config.toml
n_head = 2
head_dim = 128
positions = "rope"
init_std_o = 0.0
optimizer = "adamw"
grad_clip = 0.5
decay_shape = "linear"
steps = 3433
dataset = "wikipedia_en"
MLP neurons of a small language model. Each row is named by its layer, matrix (gate and up: input weights) and neuron, and shows model dimensions 112-367. Each number is 500 + 50 x the weight over its row's rms, rounded and kept within 0 to 999. Numbers have three digits each. A neuron's up and down rows have the sign that makes its largest values positive.
Before each neuron's rows, "fires on" lists the tokens most often at its 100 highest values on Wikipedia text that the model never trained on.

fires on: " b", " la", ",", " dis", " who"
L8.gate550:553397517586438504491530526528401545555428579480444562473571543446481452438500535480460436629466530452504407592456422435503497405469491521502546431510469491466459516501449471558466541435465559424550508491446467542411504522410439451555487486536512436474522470501607469478501543543487525503392560585496523512450549566383518531566528553533625460478498535536518508493511535478517522567513478544551523523563548471506450502478502600393561504490495429461528503478524534583496457496508492485493485529556578489542496473533553520502443493491582505470565577584478432549469542465497556565519557517536556450608476437495516523507556432466506511511479461526587554555461566457514465571517444447395567465444454516512451422467606585515496568503545605438557505440547457540442554442460473
L8.up550:483479463453506532603518500506483475549530500519557466538588418512457605495361535444518513476521512456590481442468516536455394513585485474530473472431525527390454454503437529556561533441512567503524496574505559594478516500425391429545487518516486569586487570543493443469494447440499555499607499516505503500514557376508486458480469425524456538462470536524441500438452587540554412379506478435532495500413511521453427518479454451581455470405463491478542562503479418508462499497442513443520513418551487502514461510604473525446455526457452531526455457544488464526544485613491554550517456513523484531531518422624551469454495527529494544528546518473505602554558414495552518536456522492477489423468559497500586498449493511548539520447465494459564571546463504454478481561506463

fires on: ",", "m", ":", "w"
L6.gate234:370443529509510407565461571443431454600572386426555433487495534453442505465483489532536557476537435430477517610562445462542515535473530511571499545514504452540591433478454498482521489514563546445488479604456587601540462528570496497393543518456565498622420577476494460472463561522509532577479506475506493527522549516444578545450602535512546479621452442464506495572497471616530484543485623473559580540506524499480536494431591438537467444586414509484526431483536491509463454439477519475485478552527473428526563535578517528531515564490564543510508573480397494507513617546520381525482574431450502475509484504486473605498421429523452487531521494430532396425443518510458463516506440497566429508488367443379502451514543507574522502430457565459476516472517416451420446568532542
L6.up234:454373519504575504571470560476485549530476400491563511486437513482548418481399455450497447464483457483473538534574503420508462479551561531410441413508517476466516464524523496442487566542550582549465461549536496526589480560601503527447541605497450506435470518521578448443410489458438473505441486546517489456517481555413530551443450524544531462558538492527528562535516544481481408509450576557486550518478476574459548509478509488483471487532500539542491526449596590500461486607499371528504539428428486464400526599483476634485536501513548574502385492545474582510455488548556439517512529523481461535545479499459463507528437533519506489550405572351568488513479450574579494542484394618495477527486522482447563406508499561449452532422553466429517513507516503603437468510552437

fires on: ",", "H"
L6.gate898:468489482512410451407499427469579530566569518414557418553566509546541495497466463570462578514517555508538483557486528418453455468502576511422495511473534547529506559529511531387515586534536519437569492496474507531593545527503467554503478472425545394621509528480522507513496509504500543511494539497585430470381472537511548519509554440476514422531421485552426490563578574459505590530473497446533476498506410444512579511539555457524500476595545553514568496460440524564570478568575468530522471456460459444501535445619494454572584484479502433585518432512535435529479566484673497506511520485491477532482538471399672504485544435592384470514422517457504563471525485502491582425542554481458453482507401590454400497428496476508507574502552554485502360477526463571480429488535447
L6.up898:406507431459532671501595506500462556391490573594490553499539451484510538448499499505485482536457550432481492514437495569524590515544502462468463518449468459476487513538500486482529526450564512516460499479504559466472471551500392511452498471500434596484533567491485624546564516475539464457536463562438560462501512489531470562466459433476449489519602472475534515507458346473554511460457468465390481529466434488552519594505521601530587406498509547475487518440455496433535495530475518462554525517397449495493508545459436560506482492465385560452459500418528528427467475552537617503461543496504512534581528456536408451552469494507497511495583451480552450498495546452498519484576522458406408588466573452587465507489574537481568509424569579519421465433406537495542520520547517

fires on: "ed", "s", "tra", "ro", "lo"
L9.gate1000:410431522505451530484447375469546440445489561586535437487450436540546527444557511607496512613503488481509559500473470444538513482510551531503493531533605598505498499549511481482448508459477552485480532511497477559571520464483463494498553442563511446484465483489465580507465533477545483536475460528448562582466507421501444450419495599447516539543546481478422505509414480500415431483496547552509540507465568549556455366500559460574484603505413564521448513482489506471527532430594486594520506549522529541535516591526561564468393479553561507515506431465473556517528459464465531480494587501582448433564538457513450537480456364466547505469492547461468447442591525414529471422449611498517463505508503489553490506558565414492395483507507548578443534486507412524515551480575545
L9.up1000:507458483439446543516533466525495460559544487439499475574442527574499501456519449560550555500411465557418534524464454492565478584535551524456572506593497431582474539435474438542477519483564543525516460607530495488499515428548516494466499501529486459569549588439513528532457586530535463523586490486529436530565598470499557442523546525423457469527470554448522474531591518531468559337500415492508595450469516538498462493450449502529468515482481452495449510462549434571475592494487499401445575560408451475555527522465486522569604470481497614444566517436430435530497429502554543598554518592551517503531455497439439494467441456492440543488510365454486352602572483524511550449424553562583440504620532514546570490506437483492431468477506452480478425506442506501455509504446435

fires on: ","
L6.gate847:536547534452509477415549442583525549578487473447514458578526501486555531559380462459572495509512487391506380541633391473523604490588563494528500435502434486512475516468535526431560501576454509421503547640494584568591536502378452449529497558476531483542523584536581517493491533532518548503498498519469466566473487489522533556401480474512512459577575439500461533507479457550481539559547497476532529504443506534424477592488552512497549459513509464507567457433557529473512492519521557498558564453593615470503598409489535475473513536484504351574383542540462399560477513530540493472552534469529539533490534339412525465476610529480492476583502539475494540551479512503466467492484556462518498476488463479396517504368513481606475576529431568479554504507469581498553531570506491
L6.up847:464463561503462517591471524466521471645426516431548473560469466561511536514518513551504508567573515425462483466513564577537541500517508506433490492464397505432537473522395593473435468582403514434474461550518469526453531568525461470470521493560502570569483537490522413505538426523486522503490520499480439458607506426466448620601560485499522483550517471457545504537557585548516412573547475465524520482452476601551492491498579495572456441435516494451631495481532596420423483520514500557462411454509511461420538570406433396453451487530522575465463389597521608583471496516509542549431497477578504554520496527514457406510401503429495518567565653521524582479495560495524517430449471471492551381479555563521516491481490384514569485495468564555498540434544528553406494472540563

fires on: "a", "tor", "e", "i", "or", "ion"
L4.gate258:477475528563507595479566479527448479471545598503602544482550556486552451496451444476422447516546559535443459535455496445465405568546515461452441533561543398465428448501460449408444483484444553527554562440538480503477542514500550537456516513460531505579518467515462480469549485439424491463555558519494497512470487487466573511422440438433469510431530527480531475499444517462493586503488422514560614527432547545524506498484445489458519505494479506443468479451526630486481493520484476502594506484521554453457566532534577564523483547607559473462461504539475499452506457453536533493469494451451497563449442500601493462461442501381499452614508489518495418494441463497527456506480458542432583525535488473454425496431484472497523546522456499430545498525493482536503387487536606
L4.up258:480425516478386542516452517501440512533422519557469498443522562490481434511497449528385442523508493484551560473412525479493498540578523460460430522463535546420438572543544447477533415513470515506460466465557487492468510495535469500459439432569481605521523497530596473497423473423561574590498481524439582600430477484486520462538420598524436579500597518498525520503434500481380472548454527501552491514589523425400531530594417471547446530565567605507411573457400513484557545471534499514434530501453452481520562488553489523491494515420526461455465468421504475575399524542528460414538464376598475539502534463437576473478478548501496413400490470643549503571537553503566523582434508599417521541493548496478563473512448508594520541488520539497591412453530422405496454464582533

fires on: ";", ","
L7.gate146:400567512509546416559512449580474528575552500420497509519536491499562477515565494495499520480452452498523467541545455398498484511533497504479493583573510538473505486493487547444526491551426433484486505545446496458553522532490459457509406524488469451460443536598542360450426490583452488464581575486504499543572475541534564502570501538561525500439560450525505552503505472566546441496558418498523517593407543507523480529452507498492461508571567492481525454513418542512429431570498468487469490394553412443510534498525504422577596520552434459409440450523447468620393566490474503490500576504565460541482527516446513496468501561463439488478422582482469502454515467607552496598402406507511552481568533453390508516501512550442600574479397575542564521503624602484482570478635484
L7.up146:452505442532449418501497514521503554604535496482496489515501502481573464549472558544502531520536501424470527479554499432572385531526497514530503450519495491525559562582505578454409478551470443410539567508523464544458436481525565500501500553580432414510554435507491453459502586432491524616435477403544447493531519581475462507523447543474461406491459395486445540491539460509444544557426502544475595490445468488513516448524524432452439395486508518462588473525547527475430431516493514483434477421501546426466490554603538522559503529450475434490473557455471538558436567497565548484410546527513421442537524534484514524554572540465527475608523478642412509571515514577549493520463491474462555579523439498456474491462558498520588518490476536486451501452477584677516502356551428

fires on: " Bo", " Le", "er", "ist", "bo"
L4.gate356:475501557544465521558513505521480472461577527366522586548473491439494552490531514483426446553474517544440541523449581471514517421563488506402439489550481508479534490501506486480470565520567432516569507530523551508467577403556500545514524528542592444496528543491379446430534562502511479454491483516482396504507550511586469523509540359528516462512483460555507596486462499443554523552521551479531492506540495517458528453573572465470546396464413376479384525528461492485555515547510499475532512550433507427525539520464483557599505450481550485549504544472517447531557547548566506518477526511403505476467503423556510583541560578519478520548425469433484454590492539489623527485473493550611523442462588463543512495483501560446511446471555483434566470456441465486382578460492429
L4.up356:511509410482534510473480507557435477474528356461509547563534464488622505564492569428370489448630546583547477412502562406589517516460492504466537476501538508513433626472421465482538442572454430435550519524529469516456583540467491490492488521488562560515575434419442469477391474491584477446541524523438513494522476518479489490440544581464557484528560425455561506564395522492520548446555574483500477492556579498580498467515500442512506478532407491562433501549512425528531575452452526469488517545531546419554544478554385561499481412503505476500411491527449434451575568529547490592495505497468480536543454499400538506493419512517500461577407488562478570476512504411559570570591544509542485514488545525571415509506479471449445521483526421563501530592482530444504530398625472

fires on: "re", "ir", "s", " War"
L7.gate633:419571503446493435559530478529495504536456545608498469488428493487463515519501456554520411578511431561499461519588481374516410479476489458482525542542590498502438536445457464417607414528484595509483459468586569448491527516541617490484483595453497552463475525486495492544486481551535411545519509544641451520470536508461499538478462465400618465569460424501592453504472462576544561469573472510422537489443467469528559458489541471604402566563501507399505433530515538420484547416459469509463552423475467455553595507510546585455487464552499520552523465584499509493533467490500441469471441557471439423449544522483455555555453468487498462540527510515430509550460442434499446484473538596597498590603513597498623530416466548504490601453573506493554503474472468539474501462593525
L7.up633:603560472512463467466500515504524535502523429442562434474468475540544563452463504493446440490508475451498486554614355488477447518415508486515419554459512539489467511527620430444489574503502437531532545457507556462551391597443487585504471541470493536577414372475540518502527438466500475526411462477562487488435490425427543530584536573487534442572465543442523483550432521483425452520452509452446420466447455461539416453508499467513452468498462581542529503519452504585594499583396462516478398549547471555467452516459586482532576449626497492412459580639549512507568495533489472501550484481462569488571469535491448593476512486413430372496546500409483561437432550358547483520490513504456495476552489388415509558435505530585433477490505471495473482529479466550600539524442545

fires on: " m", " is", " was", "po", "u"
L7.gate804:486521487474515557509513572431356511457522436508417510601590443475532420564456572607393480525477582453489415434482538551508484468469527491535384529496504443464494516596568494535501529516430478554478588486523554374471457589440589433551522507543569536533477505502502495446482518444517550387530522596516475522447476595515472607457461488487519519505388486424559456470406502551484502438484558509458436525452514531496503527520481525534430468547449533446452522485578539490415463534623595510523489512465555497393440525536525496554547557555506446490466568536476534539450487531540499478491531494596470472533471462453485445454571448513504527508562533484503442571556499535568542454462535431469511490469461450483596429513594423580498509538492504507507500531488521631489559433489600
L7.up804:563441520611558486459496525397502417531585510579436522574597446529509496493490486460555571577575514518553494463536512467472472399525428480550581422609479490514516421453450441511508548476482529453539508456565515555524489422490540518505581549482558444539469514532610412504494501529435555477573518465468542511533590468536472573555457385454514477520486488508499489473538526443493547562477442450526503529567456515405562534429476487478599504474417509479518455574607510473458495516568417456499499509517440491471531502539477501487505544524619420452559479539552426487543339516475570555488444486439502531552444576540465430492546573510461490481561495438444593479507485496395498466497492481499481484570498434473486442480522474436507497443515421517460486516574493516572641422541510

fires on: "che", "n", "min", "di", "sh", "ar"
L8.gate680:523506473495489519421427524475549557537458509434565582492546515522462520562535470516539569474561443529507464431485446439489476492482464509553561531525519566407458563485539469445568445569554502583460592496493423522517487488457463550457512526440514476407507467529498527518444454413432544445508485539529506517504510505531428513547462454451366490493487528454461433488529571425568511489415445431494468455497551475468331544514468458434531538544591507531392482481462522491510464528405451399517498489517499502625572369499488537490439531539422511584590461558395532527553548453427431433566591552555551515513445553468474483526415514452510525469481503397471460476530521518509459516539626479483503497601477497497428492424529475601528493517462611505539472439526527435436470535447534
L8.up680:594582526500492587419479509460458523419505454475511562483484461494505550501529428519572523481472425457385453551476487477588488452549513587530498398555474433456447398502472545506468507509474492503502542481487486501374475442517501525532491532558430472554466537497503464611552494541445500503540471537456513503446487536525549534482499526480461442514482479412457501451515483448449542563530568398525503477539408421383486534414468486503492515537504554526439524463485488398514400450521514447448520503549580464476571520515463468532509452540522420489493476548515517463460535446444556456567502589565541519427520500586482540462499530504505481544427477426549365590452490457492507468535496498564424551407507452462560398535637515483452537507449483475550519418430438501439500437486581

fires on: ",", "-", " Har", " Bar"
L8.gate256:489452496506455388501569467494566388532427498464472489461443481534502567497504566504581554511437542520525353494513511490511405487476585444549536451480587489484528497525519508407381539499422442533556573513466546529532505466432493505483533547479518509536559635483477472569443493533474517579508449598464576488467496490447507612506451509517501491500519543411502567542488422525443419533504478485610493482418466434550392629538503493556561472550494405472607437514557521510486505442482467520412497460567637467501567472515532501475427495511437499524413461591587477530447407521481584518526506483492417480526477497502498582561460518529508458552492527553497507416480539571461558531499481515457583469501480508438572437574518477599556514570525445506530531528560468445441375556557506
L8.up256:630480393483489585503468501465482563486527518537528425485508586424492456470562433500474541507552426422491494481446494539576518583459502566598524472430510506511415556558490478491581490535476460481528592520478407531502515525498519459518500467494423428631544497525401604511519436463592506472542561481562468478533452417459515503524539516502577477501460474539564419478517578429469471491560559500499498443520548513493461476475533443535515507519487514537526635587516421551479528444438497412456541422425497429501567457452474532440469503472415587518484536581549436596528432554565469454488549533602451526490592472530521487479533452478543503589490538512493570499523507491495464475522430552450528370543571458463410539504473419612488424506491626436576462513525467491528516536396523

fires on: "s", " high", " great", "ult"
L9.gate195:531511551506457546574529464389460540435526403489552503418557469542600545484472538528536501584523567515444498442613499570475513574476555510552452463545432518552394493453474512542603497563459415588568429425477534583515528584494515443433578540502577515544571547557453574577524451599480471537455556509414483432540553502524465489397628475498556474538556528501538474502486501509466508507556433485473501471484486450527451507554601515496601502538487487484479411517533440457428542549569534485426514435512544449431634524483430429516518445452550590440556521509500515510509484503461475360521503517513633526439437581456472511438580521477565564497532608443532532439541455454439522475508454524547536462576491417501491457568459587487441497560555517523486554394513539547486542472490458
L9.up195:543477589506486525459523430569454514593516588459527450491447469512538413523458469575595438559506565490451502605405469502523529538555483505493530481467532573512430534550520468541513517544507572480501484496539508513504432536421402525549475567544484426481543537533533467469474469499438438479483522458537421518432557478486453551550574581552541491441396482530626511520426491569393636368512492588527500590514529453524419415509558365475504559520484482458461531592501513521384447502487501555558480460428496535569470472586525493579432565420410513468485511541508497508465486431598529414478538600508441508603423545438569434549518548538552503489525512499424479486521614540469450558525550504532478510537550452488463475411573465465473507476391517476504432500567535592553507460483384

fires on: " bo", " Bo", "ro", "bo"
L4.gate552:490553557577496534473517489545565485544536509371491493489454507464474483471537531458473507553495537547436468558420480435408530531534495509445549478415544511548574557514472430543595484544543424371428519537511552460603491438594445419501550537515540502550567587504453535504576552481564567579476579403531529575538489477488516470493571499486437454482574525389472458477460527464505542517645577496558481533471556427588479465530547481461441530571477499503454503480600504481532488542491418509569588605417507545509454570454498566599503526465564511483468580456592473561418446514527473486587490463467559491550453503508499474592528470553470514464524530418418557509522429437485493501533554615448425395459597542510528627542530427546496473457525460475498565496445410567447458554454500
L4.up552:512548618554548539514460569492512425476424568457548408443540425544388536421377500470473516456491511539538514400470471429507556426443481418435527580596583421583454502416463464449526459518530475410495515483496531529523468468526580472407522530485508502410509467487478591420500524541529510593603494562461542511548486593442524477459483514511478429495519474457450466437429535543526456463460487550618513481523556443496446493527468482528467513453421573477532474564537480495557467593517536396472634447473517470404449467516469450584497401542496455546444474481498457592422438575461573506585523537584506485548477474494615450574412492457560540505510519477497558569479408518529496595556504519477548489550550537504516619538394509556513422430439569434498578474481561430546455516599448

fires on: "bo", " We", "we", "ro", " Ga", "me"
L6.gate529:551508506584491490461473442511456543449557426447513556442453503569522549477523455490475467530552434494580427444404524430562506526584599565587542451563422376403538493497501402470580535538475454449569477484516550590473487522582441444491524484541535402471433467423537409504471518381401556432485476449439413547504520575517443449518449522495559396580545480515537499470531516436460551494587430451641477522495419498561539452494510486521479460550468417376583490516525528551497478431498489482442548529521522576400446484465526485622381550529555478514471521437570424486552552497505473559577497567528443478483521587495580403526468480594581473458450544436479491475466527500433428536519530554544546555509535450456542539481509456453447454536596475451528478482455511483437489506539526
L6.up529:521505494502563479452480486490397491481550511463536412456456475548509464470537551391465564539475532509491484476509525512511462558549563484537561531505517455521502540522473466579488539531474408454590481577545542551472529454545490420412456445423569568513543457470571512469459501491504424570466501434427519458564559570564541527556511533471521505418407473429514540454539599433520550552619493478588475486457593472492480536508498473562392496544537486459519500507445524458464524457465482465583604498495447520498540409599540510518508446601474610533485500497545484488413566536470518462554595583509445534489416467514529422513511438455510446559507483445489613555465485460415460541452573600526490561451556567522423578590585464578497493567502492478518480466478512427468445485594502

fires on: ",", "Species"
L7.gate747:494544476471561535540563521598438555483508528477575470486521506514446479518472545499534488548483609463447462514514497480462458483491576504537527494532473559588652447545526405516374485511551457553512527527568411551453537457502463496570493482541450471473543495551478513443530494421438481515507522448407544449438479501589521461523559541558472443523595479527520554444495576570554476506541478362468497465410462467430418451584540487522502469344487534569492495438490516553447490444490525497554402554472444536467428451520546496487387526524421454445576434543498609444506564495563551471467497486485507541541507549485580481421504547544464576482420577455501476466519420463422488512484533504493503541509469542494529465502523587510508553490461548422430506599522468524459480426517544
L7.up747:463379397448503597524524516526491471387469505588454458439533537486531529370506520483428512495455441526474443566519534428538563514438560433449406518472494509468494479445584524539502440437531476476523544509420498488529469473562438481540480389432462542507515528450410557492478527455424413529569448504513400475484573397542506577431556478525587520528483467485484438522542448586560418409644461515491487536504440543538587514400455528537465506420474503464500570438369514413505457480525525514539495573479552460490480456433395564382499547548427430491500473403565535465495478489463485541527556468566455505539580447583547514474494503509467592522453473548387479503507518491548537483483536530477544509510412538523509487439404571519529502532481573535503500429437490477577475506548403

fires on: "al", "n", "il", " run", "o"
L7.gate189:530533536476590523546524434525389518566455547500567525491395488469461435582598517568405484545515513468533499543526579589482492549547442491568525495498543523474486551513519510448468491497586593446470491488456521545520464574465424529412514561488515509455483531521471535393399506516560610581531378518565528489564556440595463553445459414510484477397442474487507537401525475525521535507502501502480482546476546558511508480433461505488532518446529536469488550598519503419513434504480467541585528526451553517498473518461407566554533502486492480506500532506532539497462494503498518502614504415548552341518563414367475534407547561473497475473411542565503459530537492480424435442536452604503427509549476458560531444555620449501506428626473503470493521495463518491585387474451509
L7.up189:510468500504488543527413486513510589483521489546482456493554518606613558489463503529596495517530449453512557534449495585465484463467536431538467470504425486501489488419528501464495515577497460455524493525481475566605421520459373607493479416473550456521521595569603611464453459490497498518448633457494454463581415510469471534456588532572544571461487486434639493569512509519493575608523437586465569606475589578584511442442488522525496493497510440442513507550362507468612499512492409563443540454523540539490552517580569491494435451531514541534525428495564486465533486436487479464593474605467442535510464518456555431499578596479474432479476504444438409514465527540499473455491492481594526626616458507488502486555481464442446468442512565533467505461463471556408547503529457

fires on: "al", "o", "min", "mon"
L9.gate158:537408579495499659510490422405453568469502507541476492485469441503506466564469534534477517447433561452485529468505413430599529469581464599549518466597447514615558548537547462524456559488497548504489495397496510505491416520589427477437479483424513530503514578429423529509496484466525458581505456509584453509473556505570417554523555484505522542489544458418602536433572498521531554529544405492566572602486490407479538463478517517434512494432592575558545576458563488457515491446510546553468542491568532450432489503497538460506552580481468458387511435540523535568514453562454523500483514504480492451546442513467556490471502485447452567519509483462441544477515487471476497401484427479495462473361421539439469422464561525540564466541550469542554579552551529545513436438539582
L9.up158:495466541440519452448499532423596476554476541521519482498495493533508379497550470589498501409555476489511593444549491496542517545589437487532472617502518537516517497529458446525505564518543441468536521539425522553544422528611516503479471468512559560527483497565547475585534362462495399480454603499485467400564548538501421485694507503514537448398472500468538511520515594548545504549549531521493420478546498508594501529501456500456446466481492472481468492483549594478604570518539451390483573529511520535421553557522559479480488485559565481464554513542538513557429530484492400568469542468500546467526594467525491514580562514524506416404494514537386443407447557496553516483441520510446466590504514532424544472525457548523497462502553508460474513408556439489466511548561526

fires on: " Me", "l", " Je", " me"
L6.gate236:482446500497482383474499476524536500594525449492496531514497508576545551564497506485548539533497482505462545528534557484517394530539535428509516428600536476569443491521500456521477542501534554516511456533612558458465516538461500500526383386545404507464489548460581461513516535430564487511459508461432592497556490393555442508536404530453478414542540449528547555406596438477575517539524459612435504566473497448499468447526513547457540494578504519477519539456491468583493500530522490484408514469502544593543557412527483461588545517599519515530536524609604585460563564505468511416473555506517484550640501487469573477376515439531497505466474389502477441567532530554420451484468465466551433506491546537545531522568490585496488560562546465546479445473473545598562595433517539
L6.up236:459438479403404430576446448462565464530459594510543453514502433658466450532464416559483574495444452536544500496564506500506450571563516505471513522435485568464600543476423470484399524579483573460496526428483457545435484550530502507554560482481569548498558438505448395457430477440470474538535441485423392571400425543460488425500529509470503491522479460506494557482504508483554481493578423526517524545476450425497541548434525498433461584467470541490455533557520571462518545487405471449452444466471462460425464561503462433555548520420430488511443487509534526456467478535545579544445497481486539578431592498471487445570454601523490499484529487553463551550504575569494441557474511493458472579529531546479490460478505519499473575547507477478529554530469530490410404563530495

fires on: "ol", "li", "er", "o", "al", "ra"
L9.gate286:410497500400561521547478482496448506508543574530614493436549364400546525522559501641588538476534527525502477619515424404478516498571540514538534416386518525439490553512469543492512500625453536537494497433487450489417545463552485429481521452443580563534529460403464424572646612564511515357469559506445477488548459567611507543586558545480497445551466475422504493446485518481474566541486522546489528483453540557526484460512491439455509508413536455482523470503509493591436573479495495437425454533458435512474450499526536425563501423519522527569524483515513506533446461537474481545534524436506523566487567414435551534434524540524546535487535510486425504519443493401474536460475433516526533438436563480455561503437479452363470488497475535506587446489589523429401468520512547
L9.up286:459475475450442470445455499470465473418432527483539409416484566521579442537444381341532513461452463507601448555497558469484442554622411463515533535496500490498545400465484590539437470607502460478517499534497528558476449421471514470526485500587409549539511517427497388427505478409434448520552562548519562454514557462542424569488483462509541540473471408446495489496522546447500565504564514513449573442524520507450492638500509401492587427515535568520480611549506520537506475593446440456394513577480520517582541559488516518562465508436483463528501507479453519542508502431407408500439510538454415528530457448512526488547554514484481515462433505425461508469495498492528595438539488526497471464474473479489540516464546583372488436576501568473477553530512436494579464538448593

fires on: " years", "f", " career", "ed", "s", " g"
L9.gate742:422479534515475438492537542575474437471519502568480510533516625508588425433612465558477585355456548575541479533610500455551485460492481522445527465523544557559530474536481427464540496664427490602438563507555547525470576514571509452546515474530396500537458503537548497534512484449576469448566514519434543476463544520554388564439422493434516566548605528483462534481495434502531508499426476543582471463521521532542539600413542497460511512633501442528519480429476444499374551376536535505473513505577494472502565472535415536436497451522571461526406482442517551453487477409455398473488502505566441384500509510528404558418473464522525535444444489494540462470526484458493501517420485536451524534602486514529490571535549517506505488550618394532486538494537445500500502430547461
L9.up742:521557498570556488620446475534531467530524486504508530489468489502401570469437470554433475511468402509496498580442530525518434591462495494441484600438480511558476443439433480545567569428538559535475536406491537468556466459507455505494459544527576544544475494443478577550519513471476423545526532446491499586581437510477466479452461562454467552510482574509531407421555493510477489505434442568470527623615507554552507506609407498394527464503501512545409557550521475565443475502430488490326472553520353553521515494432498384481523523493495603418501440521542575410457506572455459561509477522521541502527512575482576477483513516401449445546500460516548458510544507625533482555472564505509513518476518469566483511490521532472515466546519502524385410499550579602511568604548516

fires on: " Bo", " Po", " po", "o", " bo", "emb"
L7.gate432:546551580477427467416562458434498556507489450452444408520521455474502512496487588541466482501554554448530390539517455534462557442442465500549539510513532531536532549525425411549481473488534611420486567634480560471558565446451582514456561529558501506569396546467479459483432502471604471525496523506484522483490567560465444487547359487470508515533508521476556508460524462473526548540603474535576512451465498551441555484527549608588501413433558503523519477540494454543491490521510494537533589552534590551428462529439570497526434496493485445503519506594413487557527385425548476543518487423535470551461400485575552495492513517523574532429509524484505554513528470459531503465468509558500475504516576526437524530459459500593544439549491530547526572510557432489500483506504559
L7.up432:516461561565538540484505483385422456381452557549411452463507535473456549448631528502473476504494556487475521482502458502559562568445545479452457452603587426451571515482544468443502522470528514516479469489503505524563543443426500518515461494525552507504445441499452469424558573469491485521546445479486522530444588477411472500549520487535489518400547445548454463527540476515458510426457432513455563514489492537501447511569453428503531595508420564466537587443532469458591401420554538504487520594371476511439473499562540515454581430588517496525511431460559459476364560538471428570530509503528508466572557393555529493454453560527459476437474476431358456539620547465426456569476575519440549443455550593535502429597555488574444521501499532554531453465483504477501446444611479

fires on: ",", " is", " was", " are", " not"
L7.gate58:413484526586526532491527432448431575526542534465572469515525408514497502411467522522453501555521589514496538473514484411549480544500406461548467540526538577572522548436546507482495560565444510479475424492469560559503591553513562474551555576596531551503457560476495533531448458504532396487435484511485487463470571510425460572479555477429557391457480520505548530445415454496533582500501528464478482525465427531474451480469595505514474459487514543453615450499443491481497439505539392420596592500568523452454538570586431525514554530607412466455363470488518554587499581573539465470526512494501473503573480531519505446520589473534485561514561521448560527534420482487536518515524582454541513532585477500536525501462485504544414442516452550528527466568499580515510575520538493
L7.up58:458498493524546508525581499490460507454528545478471485495546463576443482561561510399521454537556471407468429421489495475490468546611524463452612447480463539543464577478443548436562606499501517529569470467519487530515558501450631467488616616583537489551509563362485501456478490437480486452542522431509490477479463446471519582441573433491524564421503497493489486561551485465429586575520567428405473454601467491412501408462521521529530509457405506519562491532513456450538486495479499410507484527476480475487552444525528450568566509549406449478551533526477444519446570527597576503487492462529573533480497402522503391569465487509426506597572487448530500413447481519446490549483480435520458566618437428397500528485436525523509480471502478497445495490503596493525586489486558

fires on: " In", " in", "y", "In"
L8.gate236:520444430493465530532471512496483464602521566544524525514440485507398582524532552537518568519503520568541433555572424497486469424512478429503539454427479564432582529572482482569531438457474473459404514451519526565510547560467541510522510537533567476609465522459602464443578486568449462448509506542487509436512490513536556577455451449446536520554354592494492496470491534500513438476499584550477530498500482535411529397464467583524523432528568501547509459428502500516553428483609470550512493462429491590541475551470418413521432447559535568493495488488488491391537533561540531498525546517490494514606463474490598545510463508553529444473417544450480541446465562443529438555481457417561460561515458466497549441455420401553448472601405503518600475481530485484358544484529507
L8.up236:506472532515478455490510470488440373521447536394463559490535544564479617505457483499523446527489470603470560568568384425496455527498467515478533371503564462546559505579555550574447564530444485499500435478458547497506531498520544466478473490536543514424481431610492501534505475428579540449551537463426490422538437382529534449425517465508453510595469535566462478453570424549441561531473575482498467495557493476573497501576540417507545474559506513498571552446452463455433510430447555551530534524462487410461475509423482369450434533503516507460518509453499491451428535667481488443515503522493486591521466559515475494526479526496548541510484439551498389479529513432573529468592483450501555511462561426444471538495539530508584472400408481447506520482541444505458467470436491

fires on: "u", "r", "i"
L4.gate147:444471481551504525440511395507475538539551548528458615483462488461521515538448553359525514540557529507523405484519476524450554504508506502482483567480452472524545456519482443637457551507511585478542496500414536516537502474478495611527546445544516553514480459492534422482424480445544508485499472617514516547451605539480538442399477453410489580562507451543555494472530547485468487528527473492443513471552547470516463500534457541416486410435580474522496509467508488452505420520458485518496507480559536439480534469529547506552496549569532438539580431552388446465495398517529468436517460531484403491438485518512522435576520524497539414494495578466482499535539575497501454504411593461546491562421589579615517408483481572525481569456562467513555505471567478580514459478580487
L4.up147:510449547538477510561435473483473498464496507428498465504621479593533485524402429535392453384515491486466421438413480512535538433559486549369461535577539577419471484500592527560461479432522480474427447470495509451478464481536541451478565467565469484508472456484510439554461484512477475508519508544522564451479441463512523527505514445480483489373488359397457535484496532541410412531465549401545524526493436490481464519499439519535496433488502537542455541505477502484492529403430504592559506523574554552505470531492514579491610462498446490500513490448495477555451498494526503540474511430499501499539363542454488477442455578558522487476481403582512426499505474560488544569593516549570388547478463464507482518406546487503594464450519510430416500552367443489497543358538463